{"n_layer": 15, "d_model": 320, "n_head": 5, "n_kv_head": 5, "head_dim": 64, "d_mlp": 1280, "vocab_size": 8192, "activation": "swiglu", "norm": "rmsnorm", "norm_place": "pre", "norm_eps": 1e-06, "positions": "rope", "rope_base": 70600.0, "rope_fraction": 1.0, "qk_norm": true, "attn_scale": 0.125, "bias": "none", "tie_embeddings": true, "parallel_block": false, "init": "uniform", "init_std_qkv": 0.02, "init_std_o": 0.00366, "init_std_up": 0.02, "init_std_down": 0.00366, "optimizer": "muon_variant", "lr": 0.0114, "lr_mult_down": 2.0, "beta1": 0.9, "lr_head": 0.00801, "warmup_steps": 46, "schedule": "cos", "final_lr_fraction": 0.1, "batch_tokens": [131072, 262144, 524288], "seq_len": 512, "doc_mask": true, "z_loss": 0.0001, "train_tokens": 1076000000, "steps": 4280, "dataset": "wikipedia_en"}
MLP neurons of a small language model. Each row is named by its layer, matrix (gate and up: input weights) and neuron, and shows model dimensions 16-143. Each number is 128 + 24 x the weight over its row's rms, rounded and kept within 0 to 255. Numbers have three digits each. A neuron's up and down rows have the sign that makes its largest values positive.
A block is one neuron, or neurons of one layer that tend to fire together. After each block is what it responds to, as a language model described it from the Wikipedia text at the highest values.

L7.gate18:079133123144127143093142157136120144129124103108172095126115147137108085098116096143128119035092148164128106135157101131121109112154084129150100137109106143157161136124123148084147127150089132092125068126104080087112167109100162165122167110136109158122145109103135171120138158083101101081090134103116102141154141095138107091117125134146088132096142148151153150161157161115111100106141
L7.up18:179123127137111154163127128118081137123130109140114106128083127132104138154086134167148143098122137144139132131152115153134115122104136155137123166109137120150168091111114163096133150147078147124111131139133176156143145142120152114126130118132084096150171169104157138137138170089165105122173094138064152114108144129114120126135112114154127116166145204074097158123154156132128162137146
L7.gate23:143129127147131117133135165111116153142105104159166089153136104094134151135138123128117121124117102124154106151122137115100146155140112121156103170124102120143147100115105137146097120159128082114125096139118112137123135098109143123139075177106126157099123155106144114138122101123113074090068093136149132134165133159189102121098117118136096127123130111102127150096121107129089116152149
L7.up23:118147109154128121102128129100110143128132122135149111133154104130148113141116125141094134117134149130152109157120109094118156149159111110123086091108140159151121107134131137098140118139082135072148098118121122157091134099110088140161145116092142058157151164120163123108108097146126108098137134115135125149135105116140133101180096134131087155114155090125085110120102149154112133160120
L7.gate71:108145110141134142184139132161108131141127141133077137118137135105154124118127153158114128110155114156094124163125140134124122157137066080142115177096118148157133093108142187097111152110071116102113104166090137141127133105108134124127163149109139117134131138137148128134118118096118093095117141137098101136129136090136091098151149113167110166129142104126135136122076160168066115166090
L7.up71:097060142114155150139106175115117149181132169144090128182113108098124112152155130139130097126133107124093118108117136071116139115142099134155113171123117120157118131114148131147115127162129148117144128158126153144097103129082156104103095130102143160157136117097167149138147097137098168112122134169125133098124120113154120072133119153106114108128156141154133158131123140142130131116144
L7.gate99:144125143097160183127134146158104144160161121142130113112150116163103116103106146142115135111122132189086146093144122102105110094157117123144119098125176150076130071129122132150073161098142126108136130099132167173083161142086069138080130098115134128116140156146133154091121116110131125114158135124150120139135136118165108096101134129157108101170113136117161102094120138149139163130121
L7.up99:072110138141121132148157170115084105155142141120117134107126119128099149106152121154091126123119137159139123127123139130108126120163115115134098095084110135116117152116175130085126129133144115105146115098133176128082140122146157154161141073119145143165148115124147140143111147154096129150133155170125121129168113068165127097111139102122116129133113115117144146109135094125101119130103
L7.gate133:139109144129156133145157176154100116169178141108122096114111138119162120140108128147131103127147101139151123143125149104139100133126137106151099127145136168138134077156127103107150142164118142095114113107100128112128115121123169130163118124164148116155158128101116179150072091112109122102081125102172150124108166122150110164086173148129122115161122135117163132107098143153127138117147
L7.up133:093098133129138120143098111137101116150125147129117139138136136146140167102143138169105119133164106151170157116137138129164108117141138142135080106127107150137126092143140143084155159115134191136123060146124119132135144103175125171112150153111090162081158151157168129141091090137129111131128134097128132112113108084097134128144159138129087129138179123119129163099157114152090130100121
L7.gate463:141155106118099109153135136141125137156146108118139089170126093138153126097171166162134131141117137122118121167194112085099142111131144135140077129129160144149134120145120108153149155152143153141106059103111123150114144135156126173127139149082137140134136146088138114111127145129135098105105117102136113170117107138161137120115106114149115106125140106112092163132079115115105126107156
L7.up463:150166087098165134118157159133094111121099114144131141114130108136123125141158083117122119106166117093168142132140134136137124220129119135155110117115137104119110145122129167143147123125139108131149123095149128130111142126121112150145116145130163101140194173108122164150141123164152108174106171129131158118150126115166126107115135098126104112153158140124128140105122144147103148116112
L7.gate628:132096130136133112163113142167142125127126171149099120161115114128159089127091182123148125144120090135160130160114119123129157134136098153131101148136138135100129103125099126130133121077100123116109105162142148105168155134129168123151145154118109174141093146116137159150138143117128092098122127145122128128155129115187102173137114153113119145093155192149142152084145119123083153134101
L7.up628:124119147123124157124158164141133097129127171095118133175168164111176086135110110136135125150066145123108114129114120112096141157112132083159081123117146138112128136088101140110099130090113109105105082136128169095144114162126169128156138138171155139172140175143134181118181158092096119096129152146117127112171140135103142100124129167092163189118130151111150125104141166124104097132101
L7.gate748:099133128116136135098124122133122147151123139114183159173142129170132166105135137141182094106114159147121121128156168174162118127106130204089100164108109126099131105145139115124093133172112112108104156130110143076131132168130143141113139127172111138162138176069129164129172143140120133122137137126123109153088159081141127072114107132156131161122131175093136162125151117126119125166089
L7.up748:116142153182126122121150145106135124131178132106164145140158124151137123125124144130127108105097130078148106128155173104143142121093171157130097126101119149073109106129132117141097123158154102154147139133094126103134109137100162099104111141153087093144140120129135171102130128148134120111100113113101112124156135121124120120149081131185104158098141132088139146135164124143124152132106
Last word piece that completes a surname or proper name split into subwords, often a person used as sentence subject in biographies (Luns-ford, Kel-sey, McLaugh-lin).

L3.gate437:117149094101103174130108169103139129119111144131157156114116125110163143090147136100194083118107161129122123138132137112132166127112139137194152169155147125158116108116121125085085123129130100107132140118148099124158143145143111089108129149130118133115140184138127120155126147156100112086113123115134091082117127116122175139093127151127123127126112190166131117145094132163140147103093
L3.up437:122101112121121118129090100104085164137113123150130108190132121130148106092180104118158139137101045177128103144080164129095080111122100109173147160125116124144114094125109132148154095145080123143062125150133106156137106119136125094152147125146134132113144107106141133148091111184106135106075154153126126120102133122127121111113118121111116120119105152109059125175118140153177155143096
L3.gate499:132111119108155134155131079117133091101085153131093108111120180162107126133146147086177100100112104166125094145126128118105149117164134121121145102167155133118141104125136141159133107148102156142164127120158169110145132122150109105122169063141110160107117137170114098115135100129146108121137123138075098071131127118124145111132114143114167082126142153056140149125149163153176131137114
L3.up499:156160111138088156146133172135091111138147133147150133147126139135156129120127103128123124119137146161141123147132110108142077120180139181113132141153139088107101109130151146158133127129153127130124139123144127119121154085075131125176161095122151132163139111123155110083114160086159141171129133135143101115152106124137125115134100179114168119134131145100139137121129119080133155122171
L3.gate827:147130158126129092161136110149149130144134112138142137159147172130147140122138129129150095071163108137155117154166137145162092136147136135119131114150103106122173142120104139130140152134087128110169134086138143139110112095119113147131115085107125119129137079121147110109120093150110085138095146149176119141112136115156096144175126115140137093129117155093141115164142129139116158108135
L3.up827:122116121085134130113171157120150155098134173149098094112139168083172128085155107125139127138145124165136124116149128147122129174101162116127168095133082138156114095120124171123142135135156117136137131136161161131146131091091153089147131150146164143122125155106133108134169137196153134124102136120092126084162142148158116104149142112136130117112141138122104128138106172111144139139060
L3.gate1081:121088118178177119163148130134145093157119129162161161119145137130181111129127116103134081157137108127161116131169171124140126108118186094175118143080131135135150127156104118093065100135137183150116093155161082113158121154124092136160142128133146112129133138135140119122120116169101133080134100145128146095134125096121129158094095133140100153114157114107073177108145117122143158135140
L3.up1081:114130128144133158154119140170173106104138123132099085142123172158135107140134157091113163123105126124139078158156140104138087103101140198122074131129082107136117155135126089141104088119161146131129137134151144133128126140109073084143167144092146126112144136143133151144101119148132144124131145089095141097175114166123126124105094116155150127127133124116131115115161127142164104164139
Second or middle subword pieces completing a word, often a name or place: "ay" (F-ay-etteville, Gallow-ay, str-ay), "in" (tw-in, sk-in), York after New.

L8.gate352:102129120139160133163136145143122110137152138103108129095140097158136118116140118150159113106126143107136127097170163093093138094142144126119120172134143160131164069123151145161118112127110165145123151132112108096123125114121179107151113084148140132105130176111148088129175143168136087101124135145119129110100133103132149111111161115136108110106128131147090135107086144131115140160156
L8.up352:130126123082138180116160149145160120090148076191091103136104138144151151123108134141116133119103127146159096146127157095114127131177163152128115173116131145177091096123119158143113109096153095141157120135104136116094105104072141139124129112113108102112175121110114136137131113120150108142110099141118108109141130138124143111118112120125109123150141116105139094126086131121138129123101
L8.gate872:118094130155181148135139145158133102135146149141124110146115122108127144138110084123123167108113139184108107122139132143076135180122137128188111123151125113149116140123128104139120137151149102137109109137163107170092112082098120146140151138113135138104142140159189147052088134140122111146146166116138136121170134113157149084150162086114133171167137145135104156121118123152137150103065
L8.up872:113127109149134106123147109124123153149158138125109114119173152138099131132137102129149174101083121137162141139102119096080144145100144180144154149142143157158122148086134146140148136108112144110067137173129161145119137127123133131083133154138132138122158145105171140120171171136116102143112148136124113094170115115149141117150125082100103133156176142117132178107110143140158167102081
Final subword pieces that complete multi-token proper names, mostly people's names in prose or tables, e.g. Kend-all, Saund-ers, Clif-ton, Max-is.

L8.gate258:100121125116140123147141157123088114169168103144102130157141138122116120162179104143143133142125125122124135099106123136138133146118112118134114123135150142176161123138131157135139125114153119122137184128138135085110122114127107123146158135144121120108107113145113167119117159111164095155139079121156089117155123155105181097156120137089149100124093158091135159130105098091161111155156
L8.up258:163122110145153169133140144100143112124141116148115162106130101107165125113126160105121100126155121139114126122124179114110134159145124074122099101121195090161129083132152089146152074132164140124145140098160122166158154140135130144119126103125131101119153099097139110144109160123127090113156161137129106135134106143184148149100179130139152081119120134093141138159106152143131169108126
L8.gate1199:117178172115151128123112141121147143120148122111134134150139113136149087157147120134103141199145131152168121112163120125107111160105133127152125128139140107128142135122117090137130168140132142146130159146135128140115124110137171138127126144139122128122128123126133112107125106126175122072133099129159113143164110095168118148174144139078129135101112135141138127168117166107152149121176
L8.up1199:143115146147164106100119102103115124159172125117085102134139131120154158125152110123141182144117118127099172123115125158139125099144138132099128137149151152138135160114077109177142164095117146157143129145131125101134120072111154144167135138156126162153105082178174117127150121110129151094150145144155101120152121149117101143108141161119134125159105137074172144127118106138113151122137
Modals, infinitival "to" and adverbs that sit between a subject and its main verb, such as can (sometimes) be, would come, appears to originate.

L7.gate58:096104173123087170153065115134124167119143124096137120081175104156188119084142126142185162177085140074201168155144115142115117132109095143118120090152102115148102116105130100110161129125142138118117098150100118097136099146152119114151114142092126136137128129128096115119123131127140117113120107103167144115135103138150162098094091111146167150124135144138109122126118115137119117155131
L7.up58:130122160147145141130114133153129131156119149153138164175201133120107166093123138130143144125112100100132117132101135111135137107143156125122104136130142165110100146103155147142191122165152154144099059101106138135099185140076128132113155176126131106122112095177134110135127102171113132095134098113176133168130193146139089115142117087134133105123133090127168110127118090138146116122151
L7.gate301:122154101127123161078110126141093104085087135171128098102133139131146106156133119119128119164098119141104132156110128139106107142066118098122149129137100175129157127116097116133090133136199106146096102164087137085124150105111098145125179135128148130109109102142112107158151121122129125145155090083129129110155119155132112125083152115116138104135170115103133146178094105147130132130137
L7.up301:141178165102108130133102150117123111133134179155128103108123131070108145156118101087150112190153141125141126146116106162153135150089113120118096124111109138110140144100135102142080167169142163164128141160108119086160191105113169115120122147122140131171104120108131154161136120151152127131141077148139145091179078102153089103103131119119121135122094125124137108155154096163152157129099
L7.gate338:135150147122072152120150116142108120114153105129138113122142118119137147118133137103128163109110151113117099136107143126177105127123118095151119132121162131106099145148163136133100147134135131103108098123089145158116100087136110133098199092154158118139109103093124100124130140121098106100095129139185121080130087128130123153136137167082114126107126152093096130154119144128105133166112
L7.up338:126130120108070159101143159059123108093095108130113134152101116113161154145118128178112135137128132104131163127117139153167141150150130133167146140132120086165158123191083113072104148127164142140124107144135165123123119122094101112128149099143133130156111124109069137095112118125155117067155118141121114148134138115130088152147150140146128158137138200111155099094076137137138152154147
L7.gate753:171150139151143110151159133129132166166116139165151131090116134160101170121115119105072140127079147141117154105101118131113104147122096132129153124166134132154131127186078111130114150101119074128090140135124159119126093111117143139144123102094090158150120159114145168112168133126119096129135145115129123149146136154122106122151110104168105069121069121132120125132136097099134096127126
L7.up753:117125167193177091109138096132072125069142118114097135115155099104118125141109115139148150098111141084143135114138157140087111113119151123156099107151139144120152141137114125148109153099139129157153094147113148183114120150113167117123127085120170132066155108086092162112124121075156130110107109156093140105115099142121110150158095099107108145149145150112127153126116142111161145122098
L7.gate800:185107114146094123103099149114137140120124102130128169114121101153147157128123155095096158205089139146105127116102113148096129146123109139150130134119145123109173083129157143129117132131138147108184157146100064141136191095117091102115140122126126111165159144150140126106100116125130171118123178154145134107174128143152129145127141113118094085141127130119117082152155118086144135140144
L7.up800:139119119150100137097109147116153128140109141147085138063173101103148112153107167139126127112153115144132129166124134135167121187126116111148125140136106161128104133148123105151141125144089105141132154095132110141116158179083142110145089120098138146132107127118118122104123102153109128129175146132135110149145101120123138119082098122154105155101187145119167121113099111127130170125122
L7.gate877:153163148137162123125113144090131126168114101160173132126113098135142117134139138165111124116158116129161171124131117132125150113116126136113122165119114118148138122126166114134122144105154142109104123156125146130114152108143110148105122167132154118140124121147128104132144144158109145137168135125155094138122119137196125130096151117095146110157101135126107098148157125153180100115155
L7.up877:138120131162130127075131086100124135124121135146123117154144136127123120140146101157096158154175145098105170109093137174079100105102103080133136113141148101166107124134097143133120156128151134126122102157116158091111145116139142106105117115129136146146118139153161151145182109174175125104142127076147139144160152137127101138138168132140185108152106111135117111105145136136128164102127
L7.gate1000:150092096104191103069164181172137122106131116142121128116098109111122163106115178130129156107061145116122112135122141104109139170114146119144126114117161130111157093100105112119125128121165155121127155141104087134168158136109132148124140156080134154130143149078117139151097126121155108119161115107175171136107126130096143163075063125136111162128127128132123124147124144179153144156193
L7.up1000:102097082116112106091135119133132128122114131138143180094108187117103106138119121131115120126126146105132134091156188143145105128141150105153129145142159108165147118085106123121153095117162116175125114145160131097139136118124144115155133085159151099118076159105120131163126157130125116149188119159158104127142149111098177172075091115138126119123126116149112144135146123142105174148145
L7.gate1067:120114148087093152161112126148158134100126103154142115134099131121130090145112145119149166131119156134150124154097165147154103144136123156128153104102129089122160118117137137099133128122114118139169141152073133100150122128142133131163088163116126134163126110137090098159135149133123116126109140121116118106112103116107119141124147138149089105120131151082111069102104116077118136155173
L7.up1067:140110105150106088165100131090168127106141121101100098100136119102137162107134104099122123188088092107128138116097179109095147107136115126183161125131145128127111090130170170063145121091100144097100129141095138147123093185133129137124113181104147097144123100116154151162116143109149133118204125117121174135137107138129131107135100113136156132129093138131142076119136139162104141157118
Fires on "not" and other adverbs placed before a verb or phrase, like not, also, never, still, only, nearly, -ly endings.

L8.gate1021:126150117118119133125122159127152151115165126149161142133095138072144133167147164100104141134098152120121105134148141109113122158105145129149144134123150057109140111135116071123124178107151125169126109167144154124101113167093150066103126094094144141145118146108157108115132199143167152128120131107088122114151135147137101121139121102129138109150091127177080123123148112144088118155117
L8.up1021:166164135185131137130127152122109154117132090151159116127086095151126152139125108117155142121096104079131116112121137114140124140121131138106141128139101134130117102148132136155077109106114098165126111147148100117124159109145095115168123126122191109057090125108130112138130094175128097123133169116108159132085084147113104116114149147071131181165144152192105114153126157111145151170173
L8.gate1050:094116120150134112113147155128137154143118113143155136144142147152141115150139116146152122179159090156124083152132124145120106147150150122134111121145135157132129100157101143120119137110123129107133157127126129129141133090152121141110148092138142114143119160152085103153156130104127144112145139100099125153083115132168097143087089150121145099111126144118128099115087115149080120175142
L8.up1050:117098104180091117092151128126124142146078136111111113135133104133163107121163128104120140152105103138118151144142120140095114158174099146135184143098149122119131123162144118150145122082127131112154123127141160142145131147142136134111141127115143130100116121163130078133113153098125154125185107084124104164149130170155117134117127115108141129159095122107106101143103144122117127143089
Negation words such as not, no, without, never, plus word-initial fragments like ar (arise, aristocrat) and adverb endings like -ly.

L3.gate56:135186145126130072084162126117122129109114148138105097090181137145109159128146151154112100146131111127150103092153075141140090137090137139118125138108165146101100093105123172139151154091103125108158144157118143096141154112127092139134141123157082170123130147148129076116165165103122139107145105131137108140156118147145094158147098107107142125091119122122131117148167128108109139135143
L3.up56:145126101115122119112159102102082124130126123103105152095169112183127160111154167129075127150119129104160117105142142120139126133085133139101130110107122116136105145124113141133156135088147115113177105145134124112107138143128166099129154101145097139094122124171107068121126145131146098135153105087178137144178146136153129112123116153137159120087110091116182121123174101105147138136164
L3.gate183:163119140134111139090106106120104147112126152081101122089130076119143135103123166160150142151112132119139121105069098148166143159090131092099105156131104112173126140135106119120099166138104068126129070134098128110103140148114126116162103125120137145181147158120116097113138100152151141091139078121130122162120110138128114172141116129161111091123091139098155143150169159138100105113150
L3.up183:105141168151130111129138131153131111140108123144118120100140152109096147168128118088127147124132123158111123112116069140101127173154104075132127135094080082141082155187136113120109170161124112078164118132137117160103175143149135140098130103146148138155166125085114095183099150143118127118125099148160127140184126152115071146112138119142133149137132135119103160159128066143089165125110
L3.gate754:114152147116144106112173145148120116165119120110138130146131152129141135164178141125172129153127109109132103151150164117096116127118153076108155115126172129164116064115129108131091198118097127098114089112187113150093123134115142150088099068124106171155110108126124120130170141107129120148175117135162188181149140095123077143125113138160140089133144116136109139133139096118128134157166
L3.up754:112146094070119083163147125104153135135108105130146126113152135123110133108119149120129138119097050108155133115146143111132126102114119167101094104122143138124111074096134092150145122102169136107116133142129156087091129100126085139124100092146125107098142119147144124113148116138105106137132137127154112069125170199151114169154162107144155129122144131139115126169133132110118105090130
L3.gate1204:142165111143135146087152186187127159120149142116114151134135102110120167099130113121103160082125140097106066105134131149114090102146130092156132115127134112164143112128102131133176115106120101071144164098114162123155127112133143131137165122159132088110132125107152125095165162102162089141157135119182127126122180143122129155145178105096151114130110147158133120119122148131133118122127
L3.up1204:082134083151107127146180106160137139196107134140145197129146138130125148134123136153125124153111145144160116123119123108087127146119095116118126144130120132151135137149073143140113140118114053112145157153124129164149141107127127138092139116143105146100123147165138166126153137125139127077149135118128120079146167155178142183081152115149178148117104117120114178145112146089143141123096
Function words just before a main verb, mostly negators, modals and infinitive "to", such as never, not, would, may, to, no longer.

L3.gate18:103135108131184119092137116173113112115163147133169161112129104177130143161100115115112145117156150137135125111112175122080127161170112178135104121115126126112146131181121116126167125142130138104132117121092107127124144123117124163166117148114092127121095115091133107118089078112114075110116148102116131116129150127098143122128133164124147092102156116099089132081134104122104103088133
L3.up18:124121154091128104140131075150131121139113115110097136071128130128101081145142098084150162173156147108112123141158108180168132164150107134156149095120070099163153137118125138102116110109127081150110135159161132048115110105125140171102135097091123113115144172125103134113106133110122124110132143130084141148143124138101117160129146164128122148158137114150150107143124115164110108165124
L3.gate872:117102138108103123116127108173119135130105140136133116140125126043153131134119129077124126122133157067085149133164143138129116121148160150134135108138133121142132129150158123094129134097153148130122120101136151139116149129135134109113097115123122129124084111167106121137157116085160097111135069115132110115117126099148106106141111134154134140126143155128107117119159149099135169157169
L3.up872:118151123146130112154127085122115102142122141098157149119144179128089144168099095114124112120156113102128103133142162154112123124150062170133104114101118151152127122122090145181124102159099116164167157139124134107122135155135092104172153079113122077131112112146144119138132162099117129129110141105112163095113106106119152137146130078109154118128146112144111129137102140163141137095099
L3.gate891:095099105156173158122149102160122170105130103109160106155143123150141183144135128134136116126164100109105099119125143130102143152163195107177135145152114157074123164147129095132143106152133116093112099107107077140132121133151153089116107083134112153142153150122148102150089126125102139142154131175145089129080115102096124125137141175115127125105164127112153144120118132149152163154111
L3.up891:101099125105102133112138115145121146135118142105168114160123150189186166113156112097088157121130109111091129100108145142098131138134191071139156079185142157132111136118106135163138117101144126126095124075137116120126121101127174133163141133132099144154107097104112086180118118082120126131140132123144139116094106125103125099126110104126123167137126115116132111090111137147145141153121
L3.gate1058:154105067165097078136162139099151153098151124153156147124173146122153169159169132122105088119125147118073145156125172093147117091112135141113075147148147115138125132137129117118122120073099114119095141112096178131122166147161171096157079137109116098097122114144105119102154151126144134156136096115128159076139118132139106125168147130108122151109118132113086169088093148077120135098156
L3.up1058:081158085135164136129148123102076132140097098139147143147180115116126122138102111119133107147141116094162181143123110127129167146156119122148151151189119129139172131160121129134131131104108141128129130124136103095126115159111156108131118114092155121118110107089093137144131112188133095147110120167086157105107124160107084134109124130142104126129174111123103101135127146152181099125141
Second word-piece of a word split after a lone first letter or short fragment, strongest for able(s) after T (Final Tables, Table Tennis), also M-ales, M-odena, Bel-arus.